Weights of a small transformer language model.
Size: 19 layers, width 640, 10 heads of 64, vocabulary 14938, 135M parameters.
Architecture: LayerNorm before each block, biases.
Training: a variant of Muon for these matrices, 1073M tokens, 8561 steps.
MLP neurons of a small language model. Each row is named by its layer, matrix (gate and up: input weights) and neuron, and shows model dimensions 309-404. Each number is 200 + 40 x the weight over its row's rms, rounded and kept within 0 to 999. A neuron's up and down rows have the sign that makes its largest values positive.
A block is one neuron, or neurons of one layer that tend to fire together. After each block is what it responds to, as a language model described it from the Wikipedia text at the highest values.

L14.gate256,177,155,202,233,248,155,174,154,177,234,292,208,221,149,278,218,212,207,167,177,235,171,199,181,203,196,229,136,245,227,202,176,183,218,223,257,223,248,234,156,144,176,230,188,244,163,311,224,221,221,165,165,146,241,148,164,82,243,155,210,214,188,221,228,220,182,169,158,245,211,191,210,188,183,151,181,216,228,190,152,143,219,199,164,197,280,150,198,255,204,206,223,145,211,150,252
L14.up256,201,180,128,170,286,205,206,133,229,186,210,113,301,214,217,222,246,194,197,169,169,220,179,161,136,211,293,208,266,152,189,234,193,191,213,153,164,242,271,179,141,218,196,111,196,248,312,217,245,173,210,160,177,164,218,222,150,213,194,184,181,107,190,229,173,234,199,120,204,154,146,162,292,180,234,218,175,143,165,202,156,248,149,207,141,303,237,210,202,231,202,215,153,156,179,235
L14.gate630,110,180,198,222,173,162,167,187,259,219,159,205,121,93,212,169,222,220,203,182,171,237,180,170,188,197,160,209,205,114,225,163,231,202,260,209,186,242,245,153,241,221,204,118,181,226,189,197,184,160,222,268,198,201,219,214,293,223,156,174,219,184,194,185,278,202,160,213,185,239,155,257,273,167,238,216,164,224,227,232,234,183,226,172,234,224,285,175,190,247,214,154,201,173,231,205
L14.up630,212,144,191,171,179,158,136,209,210,140,199,202,194,154,255,168,197,197,242,213,147,178,212,326,194,230,174,217,282,165,260,188,175,145,186,236,196,200,181,213,146,149,180,253,160,206,250,254,182,175,264,184,226,138,244,157,228,151,202,172,252,236,227,157,238,107,194,225,176,256,181,227,153,246,229,235,263,319,171,213,255,192,197,169,252,170,219,238,201,202,246,192,218,225,196,194
L14.gate1497,203,250,191,163,221,159,157,213,146,267,167,211,222,180,185,164,205,277,236,196,175,186,252,152,252,255,190,100,194,202,151,170,210,166,252,131,232,153,195,154,201,253,227,220,186,199,233,195,207,199,241,161,181,189,183,201,172,98,157,175,228,148,168,275,188,195,229,170,171,218,238,177,218,219,228,139,261,204,169,176,215,216,185,108,146,220,93,144,210,158,223,164,249,189,206,209
L14.up1497,173,148,192,320,203,98,171,234,180,230,210,234,143,197,249,212,144,207,254,234,180,240,211,243,210,155,178,128,134,114,144,164,195,168,246,246,168,164,246,158,176,175,183,228,225,178,168,278,272,238,250,250,184,199,194,254,144,157,165,265,145,197,212,219,283,209,178,215,227,210,197,127,204,186,113,169,186,229,161,188,216,204,147,205,192,189,224,197,221,191,150,244,132,179,235,174
L14.gate2203,243,134,261,139,210,210,205,158,116,211,255,208,179,181,214,178,171,223,144,217,247,166,192,114,132,228,197,161,222,200,166,248,185,173,253,188,204,125,229,169,224,193,247,200,214,295,187,232,201,213,151,260,177,204,160,253,132,158,188,230,176,196,279,291,131,181,258,177,217,188,261,195,165,177,196,178,199,159,273,186,180,244,120,179,276,215,213,175,219,178,188,214,190,133,204,193
L14.up2203,208,174,160,230,204,270,221,170,207,198,265,199,237,198,183,159,216,148,246,242,271,154,181,269,193,171,158,141,194,150,184,208,218,188,134,205,192,172,189,255,166,155,182,121,198,233,220,247,223,196,163,219,210,231,197,172,192,217,185,254,189,207,284,240,194,169,162,192,157,210,182,239,138,239,265,181,241,130,211,199,225,159,179,176,167,169,156,215,205,263,183,167,212,231,167,150
Responds to: Space after month names

L9.gate465,190,159,118,199,194,221,224,264,149,184,170,215,219,219,196,154,155,203,248,202,134,207,122,174,243,123,197,145,192,146,204,125,216,267,216,219,199,157,189,228,207,220,243,174,140,183,184,189,204,247,204,200,201,171,268,126,240,247,179,174,222,163,174,207,179,208,220,210,226,233,278,155,216,231,199,218,273,227,240,168,168,201,117,242,155,201,239,159,245,216,161,205,173,235,201,160
L9.up465,211,318,251,235,255,155,213,148,162,165,150,208,194,206,237,223,202,187,229,221,191,230,262,176,228,173,204,217,139,253,196,212,213,216,201,209,259,261,272,190,207,227,112,222,203,199,247,232,152,293,224,215,168,254,158,157,208,220,203,192,143,173,250,231,173,257,196,210,83,157,226,184,253,217,199,195,175,221,134,139,298,198,163,219,273,196,226,163,206,179,246,145,239,142,130,200
L9.gate1714,284,165,266,165,217,240,295,206,258,258,190,220,195,186,234,173,214,190,253,194,219,262,241,185,231,119,230,229,214,166,149,229,196,163,263,198,197,237,204,171,110,219,264,228,169,158,150,186,201,296,138,150,200,112,166,188,211,221,190,154,231,171,202,235,241,177,259,166,253,248,207,159,217,171,228,262,155,211,163,257,177,134,141,171,248,183,240,164,215,252,179,245,195,174,182,204
L9.up1714,171,263,170,212,238,162,135,220,205,234,228,157,186,218,223,263,160,215,165,235,192,248,192,260,222,165,164,268,180,143,241,187,204,198,232,187,207,215,269,240,235,158,175,268,170,191,228,231,181,280,211,237,238,253,184,213,265,122,202,194,207,214,168,215,236,203,252,157,169,225,207,154,173,198,221,232,188,210,199,185,224,194,171,288,206,168,210,174,204,246,171,133,229,196,205,169
Responds to: Pre-proper-name connectors

L14.gate248,184,236,217,181,176,152,243,271,201,169,249,171,171,182,223,195,160,215,209,282,122,228,220,190,220,211,237,191,161,142,203,247,226,171,203,234,220,144,131,215,143,171,187,166,238,252,193,187,164,156,229,201,182,160,176,193,235,189,249,203,179,193,293,237,204,196,269,218,243,131,263,237,205,244,198,162,164,173,215,139,191,190,234,220,281,204,231,161,280,273,213,139,205,227,251,249
L14.up248,180,200,230,160,158,195,219,201,216,223,220,186,196,222,251,173,205,240,230,223,241,198,163,171,221,262,247,226,236,244,249,182,217,152,216,209,236,217,194,250,185,213,158,214,254,246,250,211,134,273,188,130,110,261,279,170,158,178,196,200,187,200,222,202,226,216,156,185,262,195,221,190,170,163,200,223,238,202,135,194,216,227,196,178,247,154,181,242,289,154,240,174,177,170,141,252
L14.gate316,255,222,208,169,210,186,184,227,214,203,165,180,169,252,186,218,192,164,154,220,101,154,191,141,192,199,185,226,205,174,229,196,220,224,184,153,259,177,201,193,199,253,206,263,133,239,242,137,217,169,184,212,132,204,210,183,228,158,234,201,137,182,168,209,260,265,189,218,173,259,180,207,204,266,151,182,127,210,177,221,211,243,144,164,231,176,186,197,227,153,174,112,259,154,145,158
L14.up316,240,217,198,161,85,210,147,153,173,174,264,174,160,238,120,254,170,215,118,281,229,224,198,148,215,279,180,173,216,215,256,222,157,208,189,203,196,247,212,199,172,252,179,185,226,215,206,200,180,201,183,183,160,154,169,282,183,195,91,184,128,247,268,294,233,152,249,187,214,149,189,253,142,110,195,161,215,198,192,214,149,252,162,114,233,187,141,177,242,168,211,161,212,247,266,250
L14.gate693,229,173,181,221,212,107,236,158,178,206,287,172,139,205,191,241,180,249,192,142,176,131,210,173,157,183,199,238,209,110,191,196,211,197,139,191,256,198,191,255,176,188,152,207,173,173,292,206,227,232,189,142,210,210,279,196,254,212,240,133,97,192,119,129,197,195,256,210,223,241,133,215,177,143,232,248,214,169,155,287,234,281,196,210,244,254,171,201,200,272,173,232,144,189,141,162
L14.up693,244,142,229,169,189,190,179,260,254,217,219,236,189,185,232,121,201,176,203,268,173,289,250,207,167,213,277,159,201,214,188,245,191,213,213,185,320,185,228,177,239,171,196,201,233,252,268,189,261,229,130,152,136,166,239,186,214,125,106,215,144,206,181,187,243,172,200,204,154,176,176,247,203,167,245,207,252,223,191,288,175,242,291,208,169,183,198,180,190,224,198,208,219,224,187,193
L14.gate2283,199,196,172,210,179,202,261,244,228,208,241,161,240,156,256,159,194,156,265,223,200,172,171,148,186,169,222,241,182,239,200,247,236,204,211,140,228,205,170,243,102,224,231,146,223,212,146,205,232,242,157,229,316,205,218,256,188,244,175,212,183,190,208,282,234,229,202,128,219,175,134,257,181,122,224,161,146,164,197,132,223,171,170,232,228,145,166,210,158,269,193,222,196,168,257,184
L14.up2283,199,213,277,192,217,194,214,257,254,228,244,210,226,194,186,198,224,197,221,260,239,123,200,223,200,239,172,191,151,222,135,209,137,178,188,208,180,293,262,253,196,167,199,254,176,220,226,180,216,176,162,207,220,157,155,160,184,267,210,192,138,168,228,175,194,223,125,255,183,182,209,131,341,213,218,183,162,222,201,194,134,212,253,266,169,192,214,201,202,211,186,227,268,162,178,164
Responds to: Capitalized title-opening words

L12.gate46,244,218,202,139,212,212,172,252,162,216,139,255,194,181,182,228,163,215,268,241,243,174,141,217,148,139,117,118,251,230,226,222,245,211,268,195,195,186,211,201,163,150,243,166,191,165,225,125,184,167,199,242,75,178,176,148,186,161,207,193,251,169,192,193,215,204,156,216,167,180,225,141,169,150,145,155,206,225,155,170,164,133,235,224,211,203,150,207,210,240,131,223,211,177,219,174
L12.up46,259,174,269,221,208,107,192,217,172,210,203,173,177,154,170,192,217,163,236,214,204,204,243,173,238,213,222,239,195,167,236,263,206,124,202,167,187,120,230,209,215,242,217,157,178,188,201,217,255,232,206,255,188,225,135,260,207,264,226,165,204,194,239,234,212,235,208,196,66,216,245,218,199,221,204,132,155,167,171,219,192,215,210,267,218,209,164,270,209,164,183,207,263,166,220,179
L12.gate243,214,177,170,242,230,213,224,206,183,261,260,238,157,276,258,182,221,172,166,209,195,233,240,198,217,224,115,279,195,140,168,163,180,153,194,215,208,185,186,247,186,206,194,214,264,181,214,240,285,199,264,244,199,246,331,246,202,158,283,164,217,176,150,194,171,249,230,252,204,202,267,131,193,125,200,196,181,137,256,150,177,227,240,183,244,225,205,143,162,197,153,166,215,112,267,179
L12.up243,199,219,238,269,145,239,188,234,117,230,217,201,194,103,264,244,222,167,184,187,235,206,218,203,200,194,175,232,153,225,190,273,220,229,139,210,214,222,191,175,223,196,182,169,238,113,204,190,193,247,162,180,202,170,287,171,204,193,239,170,273,170,196,220,250,138,206,110,205,212,234,180,194,220,226,212,164,155,172,214,226,286,197,209,233,108,154,185,154,160,247,141,152,142,190,205
L12.gate685,319,165,136,128,193,199,129,237,195,194,194,251,233,178,194,183,216,173,192,183,166,212,209,188,204,165,190,259,149,204,159,236,162,195,263,189,257,157,210,209,189,212,222,252,213,242,293,237,246,240,215,140,230,205,138,201,237,71,231,169,256,186,171,182,222,191,240,242,244,260,240,201,188,173,167,170,151,138,254,242,179,147,211,247,168,272,171,230,199,243,247,226,301,232,208,165
L12.up685,148,179,231,153,162,226,258,267,154,213,209,174,213,203,189,218,245,243,188,236,187,224,195,198,216,143,182,192,158,273,201,192,224,269,213,209,176,215,160,118,226,215,193,180,211,185,168,199,204,177,123,233,259,108,234,184,178,177,202,192,297,245,215,133,207,230,200,180,238,239,204,283,306,198,218,206,222,182,196,162,285,153,192,180,190,175,180,192,245,182,206,203,243,188,179,207
L12.gate807,191,185,223,160,117,285,162,213,198,220,244,266,275,171,227,159,251,145,198,178,265,174,156,142,264,199,178,209,144,133,163,202,170,173,108,192,224,180,165,214,184,186,224,191,203,179,237,188,251,230,187,128,211,214,175,280,237,188,244,203,238,242,178,243,292,233,221,242,166,141,230,211,146,223,157,186,228,198,152,239,261,172,177,193,190,197,141,164,207,186,202,155,172,190,224,151
L12.up807,228,191,257,140,164,219,213,234,133,176,272,173,244,208,167,196,278,108,145,154,194,151,196,157,161,239,177,203,171,189,143,153,205,205,211,223,164,188,247,194,195,193,261,150,118,252,184,291,248,266,193,143,236,97,157,250,182,214,222,239,230,152,144,183,255,136,138,268,179,267,197,194,192,183,161,208,149,190,192,281,233,244,164,242,194,182,112,165,136,122,234,179,166,230,245,178
L12.gate1351,290,118,231,230,164,163,220,195,208,233,163,202,262,242,207,223,205,190,178,226,102,205,213,169,234,165,181,223,242,211,240,191,223,202,240,233,147,203,236,254,221,226,229,224,175,193,163,210,136,222,177,217,141,211,166,181,181,188,201,251,173,217,130,109,144,179,239,253,238,202,181,213,156,197,132,221,187,207,176,215,235,208,231,127,240,211,199,157,136,235,241,193,168,174,163,189
L12.up1351,248,241,200,155,196,249,189,262,226,217,201,249,178,269,169,236,197,229,229,190,199,215,238,203,203,222,262,192,200,188,165,196,167,178,163,170,134,217,173,277,139,275,250,125,212,178,229,249,188,219,153,161,118,242,138,161,194,176,200,152,133,163,128,186,175,173,199,170,162,110,235,159,172,171,228,154,168,231,165,189,224,207,206,250,189,115,157,266,259,162,244,178,198,172,227,291
L12.gate2124,238,180,215,106,150,168,250,255,131,248,253,174,175,228,275,161,138,194,238,228,193,213,162,151,219,160,251,161,299,231,218,145,157,188,222,189,215,227,269,200,168,151,226,218,267,192,145,186,146,206,256,271,236,119,187,215,229,201,152,192,229,198,200,198,230,218,184,201,198,144,204,264,194,178,218,213,176,176,205,191,233,143,192,205,228,134,229,153,129,223,225,163,210,194,154,218
L12.up2124,174,231,190,147,242,207,196,174,157,196,249,187,226,218,168,218,208,196,308,224,230,207,171,219,278,160,226,197,250,171,230,174,208,213,215,295,214,224,196,185,166,117,234,137,202,186,259,184,176,192,234,213,238,193,247,236,231,183,168,200,171,151,234,321,231,166,215,164,272,146,223,263,219,180,183,228,292,181,260,201,197,244,230,207,162,189,145,243,193,223,161,185,281,160,169,236
L12.gate2286,244,153,201,157,181,196,254,140,221,195,206,247,152,137,166,184,198,203,229,193,228,218,231,216,212,136,169,228,213,204,137,213,197,184,195,162,223,198,277,258,169,178,150,212,188,204,179,178,184,219,253,198,187,192,262,131,191,173,192,164,265,169,244,202,223,183,248,174,178,161,221,91,169,246,200,183,144,189,254,228,208,217,192,185,202,179,231,181,123,211,209,233,214,206,94,150
L12.up2286,239,136,193,175,125,227,184,202,181,230,208,201,178,250,227,252,139,182,171,187,146,246,247,249,216,215,165,187,248,145,197,194,214,182,182,139,192,240,247,260,169,175,258,167,225,221,231,150,245,237,209,248,221,223,248,196,174,178,198,196,229,248,126,198,214,201,242,193,108,265,210,175,185,178,216,247,220,186,200,228,184,174,248,215,277,238,164,190,244,189,199,131,235,170,212,237
L12.gate2415,176,179,128,110,170,212,169,173,71,163,138,233,245,218,269,143,235,226,214,190,248,274,209,191,191,335,234,104,208,165,279,161,211,219,160,201,207,213,235,231,244,218,140,293,264,192,276,181,139,133,125,181,152,155,225,191,216,158,271,239,186,237,218,263,208,198,200,211,215,255,183,202,275,251,195,195,234,231,187,154,272,198,237,167,209,227,167,155,239,251,241,183,167,176,210,169
L12.up2415,234,250,232,207,204,275,171,242,164,271,261,199,238,207,229,206,225,179,249,179,169,201,188,205,253,140,240,234,166,163,168,186,217,236,202,239,213,225,177,183,168,178,181,163,243,221,185,156,177,251,194,150,128,209,254,233,275,251,190,100,158,182,228,142,177,200,146,229,191,176,191,222,267,193,130,209,159,124,192,154,183,166,208,178,201,166,196,228,176,144,244,173,199,181,219,191
Responds to: Start of proper-name titles

L9.gate513,191,285,213,151,249,197,180,196,167,160,208,171,219,253,223,193,202,174,159,238,195,273,169,195,324,188,184,167,169,211,172,201,190,155,183,235,245,271,167,269,224,183,137,238,206,153,184,160,191,165,116,242,155,225,213,199,157,197,221,148,226,178,146,186,177,161,168,182,188,181,195,237,149,168,190,192,197,188,158,129,193,193,206,223,237,203,173,175,162,220,261,223,196,106,206,242
L9.up513,187,234,162,129,180,129,129,196,181,254,247,188,217,195,266,207,180,193,141,280,216,200,168,189,246,117,239,225,86,206,112,226,201,193,199,201,162,214,240,241,203,193,220,204,170,160,211,217,183,179,189,183,216,212,130,215,134,175,184,222,217,215,157,217,144,242,195,180,226,178,207,198,194,239,204,198,215,214,193,176,265,177,183,230,197,232,206,157,280,203,213,231,168,198,141,212
L9.gate802,229,219,169,181,216,142,225,192,180,196,182,185,151,176,198,191,191,207,223,208,210,181,256,125,183,146,236,221,234,212,234,204,169,156,251,230,244,177,207,237,248,142,171,218,182,150,209,213,239,116,185,223,113,168,219,196,138,143,103,272,242,175,197,268,219,213,254,191,214,129,205,152,147,177,125,190,129,176,344,204,199,209,228,219,243,156,224,166,182,176,187,282,222,192,204,294
L9.up802,181,209,233,179,220,141,181,295,294,161,250,202,122,219,234,205,247,183,208,180,209,239,214,205,176,194,229,178,221,180,148,217,182,214,240,246,217,302,166,150,206,276,141,207,191,198,234,214,242,205,189,217,139,274,287,261,174,185,210,226,263,232,174,202,214,240,180,226,188,206,127,294,161,167,190,179,243,170,261,194,225,212,152,200,189,224,234,180,223,238,188,137,190,213,204,222
Responds to: Month names in dates

L12.gate301,113,196,171,143,214,178,166,243,175,181,154,236,282,179,177,218,178,162,166,180,213,173,269,167,234,236,161,229,215,121,222,210,283,211,197,179,145,250,164,197,175,185,213,182,248,249,236,227,179,191,161,156,243,184,167,205,149,238,238,243,182,265,154,220,219,141,213,130,164,194,103,179,234,181,198,221,199,231,233,229,197,243,229,181,88,174,144,183,264,164,220,174,199,103,200,144
L12.up301,170,194,257,271,152,259,241,208,145,243,216,182,221,214,135,213,179,136,203,198,225,114,169,200,206,208,220,177,158,191,284,188,121,244,237,198,230,188,249,255,160,218,158,192,92,220,249,207,200,198,204,158,200,265,174,197,130,134,242,220,182,241,161,237,157,177,163,130,170,245,242,199,195,142,162,175,203,127,242,220,181,200,105,114,222,218,202,222,191,138,273,161,258,202,200,209
L12.gate334,137,179,161,268,208,184,243,161,250,172,184,140,204,163,168,120,151,144,176,147,195,208,212,221,204,224,223,182,241,195,187,238,162,236,149,172,279,202,208,176,209,164,195,170,110,224,232,195,217,263,220,216,207,204,160,218,296,190,234,194,129,157,182,223,201,202,195,159,151,226,228,235,204,163,158,152,257,232,149,181,198,223,294,225,233,139,177,212,215,205,266,170,245,183,192,126
L12.up334,267,184,215,199,157,218,169,201,188,248,216,260,253,253,213,268,160,214,220,289,224,247,198,209,233,182,200,250,217,240,195,171,210,234,180,176,207,225,194,209,258,197,170,240,182,234,224,253,193,149,178,207,197,166,251,176,172,241,242,180,257,192,135,214,216,204,187,197,219,253,153,206,202,248,229,257,238,144,175,264,177,201,240,257,257,220,206,177,174,220,120,187,204,251,219,199
L12.gate624,196,218,126,199,250,206,213,206,214,288,183,194,183,133,167,148,255,210,203,149,241,151,193,134,232,169,223,186,237,156,298,191,252,199,263,134,210,255,208,208,259,224,185,211,248,220,207,210,219,205,173,230,217,180,207,142,269,256,223,263,145,286,266,205,224,140,197,211,255,150,189,221,188,230,224,200,153,195,174,261,225,158,274,249,159,231,216,100,193,269,169,155,203,173,184,177
L12.up624,223,211,159,175,225,252,115,231,185,157,168,127,141,142,147,257,189,247,176,225,271,242,216,288,182,210,263,169,195,193,188,225,200,239,234,225,262,163,133,165,215,249,203,188,167,207,162,159,282,156,227,176,196,195,234,195,166,171,259,174,171,165,143,227,210,185,236,175,169,166,230,206,197,200,295,215,199,202,188,196,192,268,125,269,199,202,243,258,142,176,224,307,212,206,222,213
L12.gate1587,166,219,165,107,234,249,229,235,180,261,270,175,173,183,235,242,154,245,173,170,180,209,172,217,222,148,228,156,225,158,174,143,145,214,218,167,304,169,286,157,185,167,140,199,161,180,234,132,189,204,201,223,154,195,226,175,181,283,224,198,239,145,184,252,201,154,157,185,269,172,207,156,225,224,197,241,181,222,168,158,152,212,211,151,277,255,234,169,210,163,216,200,172,173,179,213
L12.up1587,177,227,203,156,206,224,223,206,173,223,214,220,245,251,215,175,184,234,228,196,157,103,281,156,221,190,254,225,166,177,277,180,205,177,218,204,167,193,219,248,200,201,221,185,214,188,253,206,166,255,221,221,182,148,185,207,154,243,235,250,141,204,186,183,215,149,192,141,97,183,205,196,217,243,204,159,202,248,223,165,188,248,202,154,179,237,126,216,214,215,160,223,180,196,198,124
L12.gate1647,203,228,187,198,184,230,278,180,199,227,156,178,226,154,183,231,252,254,210,159,161,185,253,185,185,121,156,172,195,147,198,125,195,224,246,171,176,194,275,179,133,203,143,188,264,179,151,105,229,232,242,228,165,212,133,107,221,217,232,232,204,182,114,184,212,218,189,204,126,248,200,146,247,197,187,144,208,179,207,208,226,243,229,235,189,268,178,177,173,179,158,173,237,201,283,166
L12.up1647,147,204,208,222,259,203,251,131,133,217,281,102,213,217,161,198,240,240,156,195,207,164,215,276,219,210,254,180,227,158,150,158,186,208,200,229,204,105,190,214,166,213,195,236,168,200,205,181,179,216,255,184,173,168,211,113,187,165,214,193,175,145,217,192,156,197,261,217,265,199,195,205,192,248,145,187,241,286,218,143,187,238,202,156,187,221,154,239,239,170,161,268,231,195,128,232
L12.gate1962,184,247,264,155,117,152,195,253,234,201,250,198,177,247,184,210,227,178,215,246,182,155,214,198,170,202,214,174,165,178,197,191,210,222,160,207,224,285,202,201,201,133,150,220,236,170,205,299,271,238,245,150,239,160,183,213,148,253,201,190,242,151,128,234,289,230,228,131,194,165,165,193,231,169,250,277,192,214,176,192,200,211,143,250,194,240,175,200,248,116,144,230,187,172,184,161
L12.up1962,136,151,189,262,180,155,206,219,179,139,178,208,172,215,264,183,202,212,241,147,239,164,270,198,195,133,290,241,184,166,178,178,204,130,194,225,162,254,238,233,179,212,257,193,209,284,211,223,180,221,218,156,210,227,185,171,114,226,214,203,168,186,188,174,202,233,196,199,286,156,186,186,188,267,164,233,220,239,240,196,221,168,194,218,234,212,180,221,206,198,215,214,237,141,250,192
L12.gate2221,205,161,160,148,230,189,199,151,204,201,228,155,159,238,213,210,166,234,132,262,193,227,154,173,227,159,152,125,198,235,201,219,181,178,220,221,243,219,223,184,184,212,209,225,281,192,204,178,205,202,229,246,170,165,196,189,225,142,200,272,185,203,196,170,213,158,233,136,234,192,164,198,140,226,222,269,161,197,176,199,250,158,185,233,245,231,223,168,242,220,216,256,180,203,162,223
L12.up2221,198,151,193,191,188,210,139,211,234,255,226,174,182,172,229,215,222,168,290,156,251,206,232,237,136,179,197,167,124,218,129,189,150,220,195,206,257,211,193,168,217,160,192,192,199,173,238,152,223,177,167,277,197,125,216,191,233,207,174,251,224,256,189,216,149,200,121,149,219,208,161,153,155,214,203,201,163,252,207,236,193,226,142,122,268,265,225,217,234,179,160,161,233,253,218,189
L12.gate2538,223,163,193,256,251,201,204,193,179,166,176,133,117,175,280,209,209,190,210,171,205,194,232,157,239,194,199,144,182,232,218,201,177,260,194,145,255,164,305,189,195,148,98,192,194,195,239,151,216,167,195,251,149,175,166,213,207,183,196,213,260,232,170,180,146,204,199,167,194,138,239,228,157,196,189,199,188,251,203,251,147,222,206,229,151,225,215,227,179,229,154,185,176,234,149,132
L12.up2538,96,195,164,230,153,191,205,176,196,177,243,244,235,263,256,213,193,219,214,140,267,208,197,168,230,191,192,222,203,164,181,166,180,182,175,191,263,167,232,178,199,210,145,276,189,243,192,198,211,157,160,221,204,149,254,154,151,117,255,172,262,147,163,248,205,170,195,229,222,185,248,161,188,132,246,181,253,251,189,120,180,100,223,178,190,197,145,184,135,196,210,247,176,242,174,202
Responds to: Date and number punctuation